config.yaml
parallel_block: false
optimizer: "ademamix"
lr: 0.000154
lr_head: 0.00392
schedule: "wsd"
decay_fraction: 0.595
steps: 14222
MLP neurons of a small language model. Each row is named by its layer, matrix (up: input weights) and neuron, and shows model dimensions 314-441. Each number is 500 + 25 x the weight over its row's rms, rounded and kept within 0 to 999. Numbers have three digits each.
A block is one neuron, or neurons of one layer that tend to fire together. After each block is what it responds to, as a language model described it from the Wikipedia text at the highest values.

L7.up397:510475494541462487489498532485508515476493495542487446439490505490469501504483503505515505525478526487529470461532532523501551500531529449477527526516481552481501501460524506501543515539488496477498525498489513494509488489484495473469492486480510482510527507518545532518525512520549517540513474459516515539498533504443514518496526493508518479464494501527501469496473556470484492547494
L7.up936:516541526511515477466481510492487531521470461537509511498540480507552462523495476508484482502521534469514510512517534516513509471503499509499461483552493464520507560444525576480519495509477469499515506462500474524459531518475497508482499521452500452505463500512513463484490515494509501512555502516530478503508490510491519499538501535528507515512463501523527492506476476469476496513457
Responds to: Short word pieces continuing a split word, especially s after vi/bi/ri/po (vi-s-ible, bi-s-hop); also un, to, of after words.

L7.up1442:475544535487465513516451456457463498493519513489491523489505491476481451477487525492520547478523477479447483487569501518479519501515547529493458514505485493511483499494507505478488524520510472494505443487543490512494520489508450503536558500494490542542522524529536520495515481529504479515518503457523512510486434561499524511481526484481498479489502521519516492475492498467481473524488
L7.up1771:491472543479521465515496486462488495496459506471467474510493509515495468509504486494519515497523491558488488516483534523534534497512493507481497485465483498451459512505525501486503466533494521476498506459480476472487472481553510520479531490488490444510459515503494517475511533501436510530498467504500486542494472495503517508498460493493512525506529492491569489463487544457472532507509
Responds to: Main verbs or their past-tense endings right after a person as subject in biographies, e.g. work-ed, played, served, held, made.

L6.up123:513509509487498482523492484506515500433483531534493517465510498528495453522487463481487558508499527468548510523464519479523510443486526483516490527500564527508518497499483528517507563488511490515493488491548529500474503467492476500459466487507481527488500475509487522494536515497460502532518503495523503519533483483476505456488490519482488498459471505464520515512505509486479495505509
L6.up1176:480517492479475501495499491494487439516461498508526545463503480509518498507473464519515500536494534456549529454491549461510489486475541520516479528478513480510556513482489487508487483460470437499504482483515479507503480485500494482450491510460483484500524466490469502515530526510498540510536465428501501521514505554517494464539527492501530442499501516503521502504446532491495493508483
L6.up1624:480484487490522483522519521438466458514499440498521517454491478512490482551479479500502535473496496491479472475496542489508495436503529537507557462530514512498465527502500523542511525510523503518512472470515505502500504503509500479471481505508543482500500516510469512452484488544471498461542481490508460529514438494514514484491506471485525504446497501495512505472494487535497511488441
L6.up1644:482509510518503484562507525535498495476536540541529481484513482492517473493473461527495530506505455520519516461513510521544487475466497514520465511494558531501447473508541516549458524439507479550465469505499582475528471495443480507483511528488501531498512491468513524521502473455500513506511476499518517532499526480465465476472508523451508501498501486505540506509476531506493492459499
Responds to: Single-letter word pieces, mostly s, split off inside longer words after a vowel-ending piece, as in Mi-s-sissippi, Po-s-ition, Amba-s-sador, Ifti-k-har.

L4.up95:487503483520556488482467515445467481535532473509498454492481495490503492490501498504525491490478530479478505524479523498518525513524479499528512492463551493457512525503511532563510521533496473501518503552480538483468535497486510511487491471474469516526492453482446412443531504494445493507535520495488510475498485515486531493474502484510519480529524514494506472516516523473492500517496
L4.up163:491511510509542535495488494513443525483470540448528497500483497460531537505493492496522480485484554455489521500530525490479502507511510526510535529507547519487496516465466506497509503459529471475507450478536484506447477479541542521511501493458493527472479461507511496504511475468499459509503450485511473498463485499483498525470503473478528488492483490544499540492505472509525540546483
L4.up408:490513461473513505452461515509476509468521484519475530493546518484449491487521549484494532507493467502452458537434510500522503516554549515522500479513519513466516510494519536489460522463517526513503464489543489499491515466547489485491522495486487451539526485508487502497517485490520487512511513494502530504495491456479552487504503457476490513463533511529532473508471519461544505516472
L4.up544:529462466533517497551474537504486522483508462531519505471538510477523538434496542504503486494473532528506481506496539530467518521475498556485526443456503494483505485506501511501584499472460503483539477476483529529517499501548447523455518527486477517543493470496484512485486486523520505537515467483542488464456486507545503486506503455504473451473527474510478501504505501468526494508465
L4.up816:499510487511496512519468513515464469479498499468505480502485523522464488450480470542465499471515534495512509488529459461453489500479473493508491488519527520476508488478518512532543490496492475504504467495489452485542507492516520478465463518497529528479500521461492518535476538520494464564442457483502472482505511533512528521505504503479508474488484499550518523476475522494489518535450
L4.up960:486517487463507503478489489501474500486476433491480479525522476510510487454506523506511497469536535454466488476527519511521468520542522496528524474507533503481511500501512506488481556454497515504513477467557509504510523467514501494552531483455514490544502493454530525510537512496500533559471503491499479503513496515514472539501477447521474508476494494508515476467513503503515491557494
L4.up1051:500541485465502516539494490464494510566582490480498500438476473503500531503509510520474483549494513498512493479493502505529495539508509540492504478507497460543494460514529521516537501494469498508489505492531515507518533533544524481519505531514510479535452457490527510492500476506487501505519509474466458542506486481455492498471502477488512482508512542492480479525490517450509473514489
L4.up1231:501517469501521484478446540492486494490495515495515455508500521486521499518509530448490487485470475525444470512508513526503525514515543506482513476487492521477521495498496510514513495501498469493510473498550482443510523473536502512509500507502487532558505511497496500524478449507486493542498473494508493485471523473482483508485535460481495465537558505507540491510460497478564494552510
Responds to: Nouns and numbers right after a count or ordinal in biographies and sports careers, e.g. two years, first goal, seven seasons.

L4.up98:513514496482501463476470525531518483479495512552520490524543513490478495494475516484516541521474457502480476524518514495550513472545510494466503505511513464506478489515512499502513457495493499546516499496524505446498481495509493516490472482450469510474509461479511496508522506500450506487507464462543486506531453509492524507460497466451550476470477513506504547555507562475530498496452
L4.up504:520500483497511516466447488544527465494528546547512517526511494536532511504458498528514522514500504502529499475487527519521482468540498477496528505497508513526462507502503526490511460470530516514500525464518502497490526476475512509469522505516476461492512523524472505516497461510479514478490525523506490486546427495509478542480533476453511498494469531528546506505502513482525485493489
L4.up739:511476521499530462482464478503502510526493548546483530443535472568485514525487497558508527504479528489528476487480539472528469450490514498509492519504561469499488530471523518507478522466494455562534533531534528508539492489499525495491477520459463503459532497516467503492507501500503529514506507470485472473495445499516485552536528508497540486518516482475519529520511541492464494523494
L4.up1000:537554538479459459471474507488550515492493501538500482519507476517508532489525536480543478499498519498519523531497535533512530512529490509532467492485502507494499505494526487486513491522497462566482532494532501495519499508502500569469477504484477520544509523503509492516460464505490532507529508458511525511496477486474491498503511484493489514530478514516488526536509509508554499499500
L4.up1286:513524518509490461451520510519497521480481480524530498514519505524484490483453496473480494519501479459513511516496501464481510497514494524548515545510507509493483505501505473453506486527491496563562489523498506508534516507503521479497471479507482482466482486538543501459484532541477501516524518433504522528541447489480529517505466429483488525476530509502526470521501532507527499494510
L4.up1368:477513495523522481523496492517518513505506526538472548529490512528496507534523500523500529459490501531567498523530497492556516503519523488514523528488541479478531505481460453454526524514491490499531518504528507495492503505463444482473465514477458463489498506539514531509518506509518486543484435490524461466497433490497486494494500469459518474483523557537505526534480493483471495504491
L4.up1513:512533486518519495496503526495555457500496528458475471484492496501522519506482489504494499514448553506523514509516519503551480487505527457518480545533492472538502477473527542518472525467491442538487471489507526485484514458501505515484545507476485488508502489509517501479536477527483483510522488528466466507517487493480484512472510473458528516503501486495520514504477523520548478456484
L4.up1583:505542523461486519501500483537474482508496521460505497485524496534515500530461515541477485526533506495507518523491512497468494434521541486512504502501492449529516507540474485519528526490479498487468483500535528521463491560492510465511471478482442508481436440497479477516496488516480481499541550466529472545472509525484480502514496478515512505531467489565493531498449510462469488498512
Responds to: Mid-word subword pieces that follow a short two-letter opening fragment like Di-, li-, ri-, po-, as in Di|amond, po|et, vari|et|y, reli|g|ion.

L7.up313:470525444494528492512481531517525519518481489470467520468522521511495510503462469532520520535497454518495527518526518514478494471490528454519510519519511446471476514581473483510505453501463502528486511476488512491487551501502503466480560524490520513526474481511479515499475489568537528510547521491537526501534517485505530478499471490462472464570515484512480512501510519475481479553463
L7.up1131:486511531483528497514505464558504489524539541536493482478534511507523529501473546489492500531445493530489473488488517478510486521467513540482503489477485460497549520515538507468465516482482494510520475504482517504509494501495483533448471523509512538517490476526495476464510504576527480497479458493491535502494515522488529506532445460469512500507498515493464478523504488472482506496499
Responds to: Short subword pieces in the middle of a word, often the second piece after a capital or short prefix, such as E-le-ment, E-ar-l, Né-g-ritude.

L6.up507:526500491465513507487512513526507509516465489523497499484531466526496457534509503501499526521513515498470537520529546451504494457511485473507484543488497472487497530545549499514509497520468483497528490499535520514543483495503444520515529483505550491516481525472528515504497527512476496460523494495507487519488497538497513526521525451471484513512554515512516534496508548493495509491463
L6.up858:521542512509497436457518525508485498507464461532436502481484494523511467512527525495498532473494498555487514529515494508504537544488504483533477527481524474502572475478556528533547500576497529514527467518565517518525530503492507522490496521514497533502495504497500523492519479494448529496550486501482510543532505522492460508470506526472493520509503518489511512523497508542531511505495
L6.up1024:534530552477505516505492525497476526518529497472470462496478463511459480510510497508478502457491499489478495455529506529453478514494505509493492525476520464474530507518516500523518520504500503513475522514513519496528461467500449495517498547514483509515537457485493547529520552496433518519489453485529490499516523475508513509509520461508530475475481538510512497489499485458549538529539
L6.up1028:445510527493541455449471511506477517497481487505491511487495500492524458531503502531450472532480522535523532463516510493521529490507509536529485466481512519535474500459453531522469514487504507507461475524499511482503477477508470489519514514521532514480509505517530542505444512495521546513450494513530500493518480505481516546481512500494536480500530526478519506466515503530516524509518
Responds to: Number tokens starting a quantity or ordinal right after a possessive or article, such as his 12th, her 200th, a 5-4, the se-venth.

L6.up439:508512485507475483513502485489494536497502486543500535452513517461521461498487466552516521492481506460500515490501469469463502507470539503515463509522520513523488484469512546517474481525500492498536506499502520501507498499483511512503470545510476485495485450544471486462487527504515583473552509490486506460508482522504519519490500488494537520474493488481512532527496495507474483502504
L6.up1112:478498520519473513490501504516527434487500506531507508480536502526443473508518522529504491523525514467527464481491487516552449475480536465489463491507536490526495499476513543515504523472552515484520475553526490483496537480447507469473518541464515468505484475506493528493482488531509496496488472442514499497557454520511490474499485502478501515527485536490493513480517545454485517500482
L6.up1156:524504563455508500490465473514516500484514483527488506505499502528497491486470523499495526487453494506476497510512483459507505489538558540475498492495525478493519501548508535522463428518499489508532480504566512488502509482500525505475458538488484508510455522507500519514475496514528532531486441481502493501485449483465524479492530415514510459497528506539504523522463521480509528571502
L6.up1622:502511502532575494499474509479552538419462530520506517480485487497505519495485495509478523521477509482527482479524497522508513521494511482484498480464487480509537486516506474504477501492478489523552516545487517546486477488491502479461455533493515536564491470489518537528461468509494467464491513488502523503514496494440503516497488478481498491464500513555484540531519470484497491489528
Responds to: Second pieces of words split after a short start, such as Ear-ly in Early life, E-mer-gency, as-s-ets, and phrase continuations like As of and as well.

L4.up44:498521518493536502530484535493466495542494543498438526462490515471512497505474509490468496503479467509549505542495515470522512497523503491523501478475506491450521491523457497471535547525499487474499479551473534498484527509505489456525490451474479484458437447481485498493478499511449487551486497481516475497469506509502556509519489498462481521491484496510510530533510500474484513520451
L4.up217:457528498530501471474466482526524484516482539507468505519488488505554491509504508474483503510489471499505530512548513534493493506501511481451443545473515496522550525472494482526478476492470505515541491552462509500503511501555514487492490485482499515461490510525476504496542479488478474484491469519494495500505498503536498507504525489444464486516528513526485550469530488451503481507480
L4.up300:483536538470479466529470489518475520468538490502480492488518464546504526485474508547499494473500519457450488530465474479501475425492527531520477486493507473475530524500517495537515529465486515516519506483537528474496509491473474552522495510488498506536431482506464498496495508521502500523479504507495488568487462520484499516464520441517505507544513531506518530510473496547589483490490
L4.up444:484475511508497500459491517549534490450461494515495530474499482477491486507488522507498512482458485490542486473510518516526514520498494527482514518489481480486552484500502464478478497527504488528529526537498471485494500486482475486513501521481523481467502493485487474510529500486456532495505485500508492503499490487527502520499455503431512481496503520486501509508534483484557498489493
L4.up584:482530510464469472440508513547502466487486475495516484492461518509525466478484510497565505477474507466507512478516488497494517468521506489514503521509515490499525497464481510513506502529529478562477455495494520520470472489500507490487549524507427539513480520498518483555516511495490520521512540462501523488553516492500536492502505506481509497490499528487526520485495532530513488498492
L4.up881:445494499461492451530482508516491472537487489511499522488532478512510524504471509479505561533510469494531512481493477508492483473486517495491487499544515484491523518481532479459519515472493528525487484496522492506502514517526527488482474485433536519484449475525514555507498514531467540540505521443522455497441480502504528480475486484478481493540519532523510533520498535500523456520483
L4.up1314:448532485515484485510480568532511507500455486480495474470547491493475507476467511477501534519507457477497500468517490492529484500500511519493479480527506475460476508496513507497493506487489517498519497503515468509485500462484525514461542502511505491538554515506493483507507490537475532498499476464482496464533473504482536498512517442471492468509476535537483519521507523479554482498469
L4.up1465:484498497554468495471481532538562518451505494498510516540488470504506477505501511533471507487513506474489487492538490468522506499499526493507460515508506523452526482509506492493505494452498507533495515501491505498507471476481540498495541518481522559518483539514513456506483519518491480493523496471524511499496473504517488511434513501427492521460538510481516527541485472491554492535483
Responds to: Second or later sub-word pieces of a common word split into short fragments, strongest on the n of ear-n-ed, also al-th-ough and al-mo-st.